python train.py --n_kv_head=6 --positions="rope" --qk_norm=false --attn_scale=0.125 --bias="none" --init="uniform" --init_std_up=0.0335 --init_std_down=0.0 --beta1=0.9 --dataset="wikipedia_en"
MLP neurons of a small language model. Each row is named by its layer, matrix (up: input weights) and neuron, and shows model dimensions 128-191. Each number is 200 + 20 x the weight over its row's rms, rounded and kept within 0 to 999.
A block is one neuron, or neurons of one layer that tend to fire together. Before each block is what it responds to, as a language model described it from the Wikipedia text at the highest values.

Description: Standalone space tokens
L3.up347,156,158,167,199,196,204,206,228,181,191,192,178,188,174,178,191,205,187,227,203,202,187,201,192,197,204,200,191,231,184,223,141,187,190,212,220,193,168,194,205,189,158,228,245,198,162,230,170,177,197,206,191,210,207,193,209,173,176,196,229,220,217,230,205
L3.up547,187,228,174,214,176,197,217,185,218,189,195,185,229,189,210,202,152,205,219,206,206,191,202,187,197,194,201,206,178,182,184,192,195,187,220,191,228,196,199,208,229,197,205,180,215,218,200,166,241,191,206,231,194,177,184,247,204,201,213,210,225,207,192,200
L3.up744,164,207,178,221,204,228,201,228,205,200,217,203,212,192,225,215,167,207,213,195,191,203,205,197,221,207,191,195,188,191,189,199,211,183,197,202,169,205,201,226,205,236,178,230,180,184,227,197,212,200,172,197,181,221,191,181,164,169,200,171,186,217,183,237
L3.up1001,205,190,192,190,208,215,179,214,190,215,203,212,224,173,203,166,181,174,200,173,179,240,220,187,202,215,204,186,180,194,210,236,193,225,190,186,204,235,227,198,197,203,184,228,229,189,203,176,192,212,213,218,203,201,199,251,237,212,200,171,201,202,208,230
L3.up1269,191,168,187,220,210,212,213,208,207,208,207,216,226,178,215,192,203,200,204,172,229,150,200,170,220,247,195,167,188,185,199,208,166,197,186,182,184,223,179,204,218,178,198,205,163,206,210,209,184,212,203,221,158,187,216,233,215,193,188,194,204,179,220,168
L3.up1278,171,199,199,183,202,208,198,210,194,216,200,218,236,189,194,218,159,186,179,199,198,197,218,182,211,213,227,208,181,189,198,176,197,222,192,209,200,195,206,195,224,218,161,213,195,186,222,194,201,198,224,180,224,211,186,194,195,235,184,210,185,214,148,209
L3.up1286,191,206,201,208,198,211,181,197,187,219,216,210,202,213,233,206,190,168,204,211,212,223,200,187,211,225,177,226,224,195,220,203,216,220,223,189,211,186,192,208,174,220,193,243,243,213,198,227,180,181,193,184,194,174,247,219,210,208,197,199,164,203,204,203
L3.up1388,206,212,196,185,171,188,173,220,208,188,184,244,218,225,208,211,140,180,224,207,187,181,217,177,216,186,195,193,185,220,161,204,200,197,199,206,209,203,196,202,199,202,151,186,216,210,214,206,202,187,187,227,221,207,169,184,249,185,189,194,219,185,217,187

Description: Word-completing final pieces
L2.up98,201,182,206,190,220,191,218,226,209,164,189,220,170,157,204,213,182,203,185,204,217,220,194,192,202,178,188,214,182,189,158,217,233,229,206,209,202,237,164,211,176,175,218,178,226,196,211,165,176,201,186,181,222,236,200,203,180,191,256,222,191,159,221,214
L2.up132,175,203,212,234,220,178,191,183,186,197,184,219,208,207,194,207,196,212,183,201,202,196,171,199,213,226,206,225,208,210,200,188,196,193,157,150,178,155,223,238,201,183,242,238,179,210,176,211,216,193,210,206,203,187,197,205,219,196,214,200,183,192,183,203
L2.up304,209,219,204,229,205,212,186,179,209,215,200,192,214,222,166,154,183,208,226,175,196,187,210,220,205,167,180,209,225,185,204,183,199,225,217,185,203,188,201,169,207,217,194,209,178,223,208,225,243,229,170,200,221,192,204,211,185,197,181,190,207,204,181,194
L2.up547,195,192,221,212,210,203,242,193,211,203,160,204,176,187,182,212,200,212,200,177,221,208,181,195,187,205,176,206,181,217,188,212,218,201,231,179,177,163,214,212,208,212,207,178,203,191,180,186,171,231,152,216,183,169,208,220,212,200,197,230,202,183,212,200
L2.up707,204,212,191,221,170,218,196,235,253,212,221,187,206,211,220,190,182,188,197,144,200,179,169,214,213,189,225,161,163,179,179,213,238,228,258,211,191,231,178,186,174,204,214,204,211,190,225,172,175,184,192,163,178,199,212,214,192,206,237,206,190,195,230,201
L2.up1104,185,202,202,236,198,195,187,170,210,201,168,187,186,193,204,139,192,193,203,179,206,182,202,168,203,203,179,206,228,198,227,198,210,214,260,185,178,196,213,203,221,253,227,166,181,210,186,226,197,200,235,210,213,216,191,201,170,208,217,208,212,176,242,235
L2.up1159,207,208,208,156,204,203,214,195,231,205,148,180,213,180,176,217,177,229,183,137,193,203,203,191,200,183,201,183,151,213,208,224,193,246,201,179,148,172,218,172,155,197,222,193,218,221,186,207,192,206,192,190,174,213,191,207,225,172,212,212,217,193,214,178
L2.up1325,198,212,196,180,172,219,229,229,255,207,194,161,175,174,204,193,203,225,217,205,185,209,195,185,166,175,211,222,175,239,134,205,176,189,209,211,188,232,236,178,186,191,199,206,182,188,195,192,194,227,194,211,193,211,192,229,190,205,216,228,208,212,215,191

Description: Final piece of names
L2.up19,169,193,211,204,229,195,177,223,222,208,205,182,180,168,196,194,204,210,207,197,192,183,196,202,226,180,212,224,171,219,207,181,190,179,216,218,211,170,195,215,223,206,211,212,228,207,184,211,236,236,183,228,200,195,181,215,175,157,205,204,185,222,213,187
L2.up46,202,178,190,164,226,198,189,191,195,174,157,170,240,186,189,218,187,168,196,203,190,191,192,184,229,214,182,167,181,199,183,217,209,197,192,211,192,205,209,182,199,199,233,198,181,214,217,183,217,186,196,189,207,205,177,194,230,190,195,216,209,217,198,171
L2.up420,198,201,199,176,165,201,216,165,197,140,215,194,188,193,185,185,153,201,205,230,223,179,191,191,196,226,181,185,205,223,186,185,216,173,226,229,226,208,149,234,182,224,215,183,201,222,222,224,191,204,223,199,191,203,190,202,201,162,190,211,193,224,184,200
L2.up438,222,224,191,217,186,213,189,252,191,178,183,221,187,205,196,210,174,199,206,194,162,203,165,164,190,177,206,216,210,187,197,188,184,191,189,218,202,209,196,224,165,196,158,222,198,173,221,242,216,210,205,183,189,184,173,209,197,221,173,202,232,229,191,197
L2.up545,209,188,191,181,192,214,211,206,182,166,174,182,234,173,191,195,209,233,213,180,199,196,200,178,216,193,188,222,221,208,205,185,184,172,208,235,164,165,173,200,219,208,163,196,197,219,209,213,180,244,183,226,188,228,188,218,223,151,156,196,184,193,206,231
L2.up668,214,192,191,200,222,229,198,203,199,181,212,163,201,205,206,221,198,195,187,203,162,204,179,207,194,218,215,177,171,211,194,206,180,196,174,210,214,186,215,242,154,213,186,210,193,223,203,185,195,229,171,215,210,230,240,187,160,197,203,215,170,198,179,236
L2.up950,216,229,203,193,169,246,211,179,201,225,205,193,179,195,215,204,203,200,206,185,207,217,204,194,227,206,191,204,226,209,228,199,179,201,198,228,210,169,213,176,175,201,219,200,203,190,233,197,244,184,175,198,243,217,198,222,205,184,179,191,215,198,242,172
L2.up1411,194,189,169,196,225,199,204,213,193,186,201,144,205,179,209,226,205,182,202,184,193,202,192,177,221,189,210,195,159,212,179,214,191,201,189,202,222,223,169,194,206,182,185,192,212,237,205,200,218,254,179,206,202,184,152,227,216,191,186,217,203,208,184,217

Description: Space before rare words
L5.up932,196,239,217,194,217,207,216,165,198,198,212,241,222,210,245,179,151,175,214,191,194,191,212,188,178,195,185,192,187,189,184,193,239,216,177,217,180,182,185,196,258,211,214,209,188,157,202,192,169,238,202,234,207,232,184,227,224,188,215,211,179,195,194,196

Description: Repeated name completions
L3.up188,186,197,213,199,184,181,193,218,202,215,212,197,200,200,191,151,229,216,208,192,192,169,184,191,204,173,195,176,225,188,190,176,200,205,219,148,182,223,163,209,185,226,207,225,242,206,209,207,210,211,209,215,232,197,209,215,148,213,208,186,192,155,191,200
L3.up320,204,191,207,214,217,205,184,162,214,202,183,205,219,189,195,197,204,244,240,184,203,171,164,212,162,208,171,243,197,199,197,175,192,222,242,189,190,202,187,201,213,202,201,201,226,198,213,162,207,215,186,212,254,186,192,192,207,201,192,211,208,205,220,205
L3.up353,197,169,173,199,171,215,189,192,204,224,217,221,244,191,198,191,185,206,181,190,153,167,178,224,204,189,199,181,166,178,198,179,169,208,190,194,173,187,215,224,173,211,206,188,224,187,190,183,202,219,215,209,197,217,167,228,219,228,193,193,205,186,230,194
L3.up420,199,217,208,216,211,198,194,193,213,229,194,228,210,171,183,207,167,193,186,154,193,195,202,222,221,214,179,173,214,179,184,211,176,206,206,208,199,223,203,164,198,193,231,246,218,221,222,253,213,235,200,184,225,178,241,172,182,207,199,187,205,225,211,189
L3.up862,173,203,188,154,214,199,187,230,204,223,184,246,174,225,168,189,208,235,212,198,207,220,224,226,212,183,182,201,196,202,176,208,153,235,170,185,223,194,214,210,186,211,194,210,240,245,194,188,194,213,183,236,209,179,204,158,207,176,216,205,201,194,192,214
L3.up900,222,184,194,203,181,205,173,206,186,235,237,204,227,198,192,209,198,161,198,208,203,190,155,215,240,175,175,213,199,201,182,175,186,214,187,193,201,248,203,228,236,211,226,206,201,191,174,191,234,224,177,206,219,194,194,229,188,200,207,214,221,195,207,211
L3.up1163,196,203,139,193,189,199,181,172,186,198,217,217,242,183,161,211,196,192,196,179,157,190,187,218,236,185,165,233,177,239,204,177,177,222,190,181,192,198,172,194,213,204,237,208,192,231,209,203,187,235,175,237,207,202,230,179,164,175,182,209,174,166,205,206
L3.up1226,197,207,204,203,181,232,217,208,201,173,211,245,199,214,197,221,217,215,205,181,182,167,169,224,242,233,200,213,214,211,193,181,212,177,209,217,216,200,189,220,210,194,188,210,218,215,199,182,219,202,197,192,195,194,185,216,211,208,233,222,209,177,195,209

Description: Repeated rare-name pieces
L5.up813,183,175,158,168,207,183,216,213,215,196,203,189,227,173,172,181,207,221,215,175,206,225,203,207,226,190,173,212,181,215,235,201,194,218,202,192,181,235,168,229,193,211,180,178,185,196,181,211,208,209,171,241,219,213,251,212,211,240,229,228,222,190,184,210

Description: Name-completing subword pieces
L3.up10,162,158,234,198,190,192,219,154,203,182,176,174,202,207,179,181,202,214,187,190,225,196,172,179,198,198,213,174,214,205,199,195,206,192,193,222,192,205,243,178,203,214,185,181,188,214,189,200,211,224,199,228,156,161,193,224,176,191,227,206,206,211,188,212
L3.up28,201,205,187,203,219,219,196,240,219,220,184,179,204,212,185,186,205,223,244,223,224,202,216,212,176,205,212,185,160,220,226,175,183,205,220,229,192,202,166,212,162,197,190,200,195,195,199,211,170,220,230,201,163,198,223,192,184,201,229,254,227,185,185,190
L3.up47,220,184,194,193,196,201,203,221,192,206,193,201,204,171,195,200,234,210,202,213,207,223,216,216,183,213,184,212,176,216,179,191,194,164,167,228,138,167,196,216,211,183,207,225,217,222,204,177,228,214,214,193,153,208,148,214,200,236,192,220,192,208,210,204
L3.up644,204,210,217,160,191,185,198,222,215,189,200,174,215,190,182,164,160,217,152,158,194,211,220,194,202,201,181,184,178,176,206,185,205,164,208,235,197,202,204,177,192,208,203,219,199,225,226,217,196,210,192,212,203,184,209,192,223,190,185,219,206,209,199,209
L3.up1173,222,184,180,226,194,149,209,240,227,211,239,222,225,207,174,209,189,227,202,175,187,181,181,194,213,168,216,193,204,184,195,235,225,170,200,206,181,209,220,196,191,165,202,212,215,191,218,191,185,189,210,201,173,195,159,198,196,143,186,190,217,226,187,215
L3.up1180,175,181,245,196,220,231,212,199,184,186,193,199,223,168,178,200,164,232,179,174,210,184,196,219,214,208,183,200,207,179,214,186,197,185,205,184,189,231,191,217,188,215,208,236,250,179,189,206,196,244,210,190,196,218,202,228,214,209,208,206,185,218,204,239
L3.up1306,212,186,176,187,183,224,194,190,188,192,180,200,235,173,170,184,204,185,240,165,194,154,205,190,178,184,200,174,206,216,229,197,196,199,243,159,190,226,197,191,190,173,189,233,187,186,224,230,159,206,157,212,204,185,161,218,198,161,194,212,203,202,165,202
L3.up1476,207,203,193,203,208,192,186,222,186,201,222,187,214,213,185,236,180,204,199,204,181,202,173,143,214,211,149,227,226,191,209,199,203,181,131,200,194,223,220,215,193,206,181,196,201,212,204,215,215,227,175,192,193,207,208,218,208,182,192,238,209,215,165,218

Description: Space before unexpected word
L2.up225,182,182,196,181,179,206,190,193,197,186,203,189,194,190,216,196,175,206,233,201,198,181,223,193,202,178,188,206,185,209,186,204,187,186,183,188,189,201,185,180,211,204,176,216,204,246,221,196,178,167,242,204,178,185,222,176,221,203,184,203,197,190,175,220
L2.up424,173,171,223,199,186,222,216,183,221,189,197,217,246,191,213,211,166,194,199,218,185,185,199,214,208,170,194,197,198,191,198,208,186,181,232,197,224,223,190,229,196,205,184,225,185,185,183,218,186,185,226,217,199,202,197,210,214,202,188,210,236,170,205,176
L2.up529,201,201,231,173,230,210,213,181,208,190,205,189,150,198,227,221,178,210,216,200,199,177,194,229,188,200,179,196,210,221,175,200,180,155,207,202,181,162,200,214,198,206,177,194,228,196,198,203,189,213,214,186,250,218,204,194,193,221,201,174,203,216,206,205
L2.up662,184,171,205,192,235,192,201,206,179,200,155,190,215,192,196,199,172,206,180,236,218,216,209,208,163,230,174,224,207,189,215,201,199,242,216,173,219,187,209,191,170,173,234,208,203,210,184,221,156,208,227,213,191,180,204,221,190,235,192,188,184,154,180,199
L2.up1049,203,187,181,187,188,184,185,205,183,199,221,188,209,148,219,220,193,233,184,189,213,193,214,215,214,196,192,192,204,228,173,171,212,212,208,215,177,201,195,172,211,234,221,215,191,204,175,176,223,209,218,187,187,168,205,235,195,204,182,188,204,194,229,223
L2.up1296,233,225,194,214,184,223,210,197,200,194,182,189,189,184,184,189,201,182,152,184,197,204,217,212,189,179,210,181,183,208,248,188,216,188,195,231,209,195,195,219,216,176,199,225,199,180,213,198,168,176,236,198,196,216,218,211,223,245,232,178,211,199,168,211
L2.up1359,198,215,180,216,214,226,216,214,191,184,241,192,177,180,219,205,146,196,200,200,180,195,175,190,187,197,187,223,185,201,171,206,220,220,210,212,187,218,175,190,193,199,217,213,189,235,219,183,184,213,226,215,172,223,225,193,215,203,199,176,243,160,185,187
L2.up1518,173,212,214,192,173,198,179,178,175,212,198,217,184,195,211,219,180,151,219,216,199,203,241,210,172,193,158,190,252,186,196,165,180,180,221,215,166,160,163,198,224,193,167,204,183,213,197,191,175,225,175,191,204,194,209,185,218,239,176,188,193,215,180,201

Description: Post-number units and delimiters
L3.up52,219,203,196,169,177,186,202,183,157,197,190,174,223,224,201,242,190,208,200,198,217,188,212,195,218,188,217,229,205,192,213,214,203,219,239,214,204,213,185,179,174,223,188,214,208,225,201,238,228,192,188,208,226,190,216,188,208,212,204,216,222,241,178,204
L3.up228,207,202,200,170,177,181,190,189,226,219,204,170,199,187,200,208,187,215,184,180,199,204,146,190,192,201,221,206,197,213,180,188,186,181,232,204,180,215,209,181,195,226,190,197,201,151,199,199,243,216,205,221,189,210,238,198,196,186,196,233,223,211,233,179
L3.up384,212,200,191,206,172,185,203,187,184,207,208,236,202,189,218,209,193,198,194,188,173,218,193,202,198,209,223,178,223,165,205,165,182,166,192,184,187,190,165,201,175,206,228,183,190,200,191,200,233,178,182,191,179,217,194,198,183,203,201,192,182,200,216,195
L3.up851,191,171,217,213,192,200,234,193,181,182,192,225,223,223,210,220,166,207,202,211,190,185,203,174,201,213,191,189,242,198,169,184,212,180,186,206,179,173,170,238,162,225,239,153,209,208,194,212,204,176,222,201,170,228,200,200,204,189,197,232,177,193,219,184
L3.up866,227,181,208,184,150,213,168,203,182,200,194,189,235,207,191,197,205,170,181,203,223,188,176,179,195,199,203,203,215,212,182,199,215,202,202,214,199,188,206,183,192,202,243,208,201,171,189,195,243,210,184,203,211,203,177,201,183,177,207,177,159,161,170,225
L3.up1329,201,169,223,196,182,196,217,197,196,219,189,195,176,225,176,204,209,199,198,219,190,188,198,174,184,174,163,201,171,207,176,195,199,218,173,213,170,193,205,231,223,189,189,213,200,194,218,205,219,208,182,204,179,222,251,201,206,182,163,190,224,189,200,210
L3.up1415,197,190,187,183,181,213,220,193,198,201,216,177,200,176,202,207,163,205,228,197,196,194,204,211,178,201,188,198,231,209,232,186,186,181,216,227,214,223,155,206,232,197,208,205,208,214,187,179,215,196,201,225,211,189,200,186,213,197,187,218,178,234,182,235
L3.up1433,210,192,154,212,172,173,197,210,183,216,195,198,187,204,223,193,186,196,237,200,227,200,207,205,187,161,227,175,219,173,209,192,161,247,205,204,215,213,154,182,207,200,180,216,208,214,209,239,220,176,184,198,222,233,184,196,180,183,182,181,214,214,210,205

Description: Last piece of names
L5.up998,216,180,202,201,198,193,207,200,180,194,185,197,244,169,223,240,205,212,170,231,176,172,205,173,196,206,244,171,211,215,189,171,224,208,186,185,197,190,214,165,184,205,200,175,196,231,203,215,173,207,189,239,172,189,216,198,224,207,165,219,195,225,204,193

Description: Repeated-word inner fragment
L2.up170,236,186,198,210,223,180,213,206,190,213,210,228,206,226,199,204,176,204,194,215,204,190,185,187,186,225,196,215,179,181,194,197,212,202,196,196,200,215,199,176,175,193,205,214,193,219,190,244,226,210,169,177,166,220,182,170,225,216,194,208,201,214,215,203
L2.up189,201,211,195,181,183,186,191,190,210,185,183,225,240,220,166,202,190,202,194,162,218,184,233,182,215,205,196,220,195,200,211,220,222,180,211,197,205,198,184,225,200,211,197,240,198,217,191,171,212,234,169,227,226,237,222,225,231,188,193,206,196,206,192,208
L2.up393,219,191,211,227,194,173,185,185,197,193,207,214,236,189,188,216,201,199,238,183,212,211,207,210,188,166,169,157,201,183,196,187,202,219,161,171,199,186,192,224,189,204,220,203,218,193,214,232,164,196,186,192,254,203,189,214,207,194,193,203,177,195,215,176
L2.up1040,193,242,228,200,191,166,174,208,203,204,183,207,214,179,227,176,194,199,178,214,165,192,211,162,191,210,220,206,191,211,220,170,233,243,202,174,165,233,199,206,194,204,217,190,197,185,210,202,218,200,186,217,183,211,169,180,219,211,186,185,213,170,209,226
L2.up1085,220,192,166,188,191,214,207,197,178,252,217,188,206,167,172,195,191,193,164,196,230,206,204,183,191,210,220,200,214,208,202,210,190,186,159,177,204,224,182,187,181,213,207,233,223,216,187,187,159,224,200,199,179,222,174,233,219,225,224,204,204,191,217,211
L2.up1116,231,194,168,240,151,152,192,184,148,234,215,231,198,206,199,193,166,210,246,179,219,174,179,169,202,185,221,195,224,185,202,227,188,204,187,172,202,217,199,187,208,195,187,189,214,180,212,189,205,205,171,196,209,263,187,202,219,220,168,192,197,248,201,203
L2.up1149,246,171,169,198,195,195,166,223,188,198,189,244,210,202,176,234,202,159,189,200,187,231,195,215,215,205,185,202,174,222,229,188,190,192,197,181,197,164,194,166,222,179,181,189,176,208,222,208,170,217,176,175,201,200,208,196,176,205,205,210,188,191,184,208
L2.up1419,171,219,168,226,203,174,203,184,189,194,225,187,198,202,184,212,230,199,204,229,173,199,185,161,223,176,196,185,198,184,218,182,206,197,185,208,179,176,186,212,208,218,184,187,171,199,200,194,181,222,190,194,188,244,213,210,224,186,194,221,222,224,211,224

Description: Rare proper-name continuations
L5.up322,244,179,167,191,212,202,157,226,186,196,187,202,217,208,171,212,170,225,193,157,227,207,196,174,187,207,211,206,208,218,172,247,217,199,169,200,173,205,201,234,214,216,186,200,203,226,198,220,205,191,243,187,202,185,163,210,197,170,196,170,194,233,203,188

Description: Transitive verb endings
L3.up26,199,146,175,187,188,183,217,180,202,189,239,196,213,217,196,208,183,238,195,210,182,216,195,204,186,199,191,223,174,190,193,160,178,225,192,197,175,214,179,219,203,227,165,211,187,192,204,215,175,179,206,205,185,206,161,222,196,186,213,231,194,197,208,212
L3.up158,221,190,172,196,191,228,227,201,213,227,196,227,183,196,218,195,221,218,222,164,228,208,225,230,194,199,207,227,208,202,174,182,238,210,216,196,193,204,192,178,177,205,212,195,195,216,200,198,199,222,205,207,234,199,191,181,201,205,184,205,196,220,211,202
L3.up665,195,209,230,205,225,170,233,179,197,175,182,215,227,229,211,177,185,207,191,179,197,204,196,207,210,218,211,230,204,174,204,184,268,193,173,187,163,198,184,190,219,190,207,167,205,213,207,173,222,225,205,202,185,185,201,194,209,223,197,246,184,186,217,234
L3.up964,214,220,221,176,182,215,225,195,245,226,143,200,177,190,196,152,200,203,205,206,177,191,207,177,178,214,213,207,208,172,209,190,205,185,210,219,186,228,224,226,169,190,224,203,212,223,214,217,211,180,220,219,182,210,226,173,208,216,238,231,209,201,192,208
L3.up1221,204,180,183,194,254,221,171,195,211,195,224,213,169,196,212,172,181,214,169,242,211,203,166,211,170,194,198,233,189,196,217,185,204,207,213,188,190,200,183,190,168,228,178,183,201,211,236,188,215,189,205,196,183,180,233,222,191,181,196,223,196,227,200,234
L3.up1245,169,210,190,208,198,199,159,191,197,180,198,184,188,175,225,173,181,191,195,180,157,160,215,195,210,179,203,193,195,211,180,199,230,229,190,174,198,187,191,204,194,181,150,164,215,234,177,181,183,212,195,205,170,212,185,230,211,201,183,195,210,199,238,182
L3.up1292,236,221,202,231,219,206,187,200,195,235,195,225,204,195,200,185,181,191,183,183,184,204,186,154,239,205,182,201,207,206,213,195,249,203,242,207,202,182,203,186,204,236,187,180,223,197,191,181,170,202,193,225,168,196,217,178,199,164,200,178,213,190,216,176
L3.up1426,133,230,213,184,189,197,184,198,216,162,195,195,163,181,189,181,224,191,217,219,189,176,187,193,218,233,183,205,207,243,202,191,206,177,217,224,202,186,201,180,180,185,239,174,217,200,206,217,227,191,210,225,223,184,214,187,199,226,209,205,208,212,189,161

Description: Numeric table separators
L2.up313,176,205,196,183,200,205,223,216,167,234,212,214,231,224,218,197,208,183,231,238,187,203,179,211,194,175,155,202,201,164,199,183,211,218,196,193,186,204,166,227,183,196,179,158,198,195,180,206,208,206,194,235,183,216,185,213,197,244,206,205,193,222,177,218
L2.up542,223,251,190,213,161,277,225,180,189,183,169,214,205,182,229,190,201,212,166,202,162,164,209,199,219,196,213,247,208,195,162,239,212,237,216,237,189,218,189,203,177,169,163,195,180,204,217,195,226,211,189,203,204,219,241,190,152,219,219,226,193,168,209,180
L2.up972,239,176,184,217,220,186,217,222,171,243,231,183,159,216,182,227,196,192,213,193,181,189,189,181,191,173,199,153,201,166,213,155,196,191,218,228,199,170,199,237,192,219,216,190,191,177,224,205,194,186,202,193,211,228,197,224,186,217,220,174,204,201,197,179
L2.up1153,196,212,191,195,224,218,221,216,201,209,231,191,172,209,217,222,206,214,194,231,201,226,215,192,217,193,216,166,193,184,198,202,194,213,168,196,191,176,248,229,199,175,197,204,173,190,173,207,165,199,219,225,183,228,212,162,185,209,190,180,170,199,165,221
L2.up1318,223,197,209,163,172,182,206,203,191,187,187,176,204,185,226,209,238,228,216,213,201,165,209,187,239,207,201,202,168,186,204,176,199,210,200,212,198,177,217,223,188,219,197,182,208,221,206,272,220,189,186,192,186,218,220,196,167,176,196,184,216,186,176,186
L2.up1384,215,215,232,205,199,169,184,187,205,217,219,210,159,191,220,212,207,192,210,210,211,173,195,211,162,184,187,227,183,211,232,174,226,205,179,208,179,190,189,200,164,168,217,189,181,168,179,202,216,205,200,202,181,200,149,237,214,216,223,188,196,214,242,225
L2.up1449,210,212,199,166,167,210,196,197,195,224,222,195,197,206,210,212,191,222,201,212,190,220,192,159,191,193,197,203,183,195,201,229,199,175,219,237,220,212,203,221,182,182,185,208,233,220,206,209,209,174,196,150,203,221,165,181,218,182,216,170,214,220,196,207
L2.up1475,196,175,230,187,220,199,187,212,194,191,223,182,181,170,217,204,193,217,181,184,178,194,208,222,165,207,198,200,175,218,212,218,199,240,193,181,224,213,186,198,169,200,193,158,197,209,188,170,181,199,170,177,182,224,208,200,219,217,187,205,230,169,187,202

Description: Before-a-number predictor
L5.up900,197,185,211,183,180,179,202,222,219,201,225,224,184,192,170,192,235,213,190,206,208,193,187,161,210,184,217,199,189,220,256,209,197,232,197,209,190,227,208,234,201,174,232,207,247,190,199,165,194,216,156,213,182,165,225,229,197,178,215,184,187,185,219,234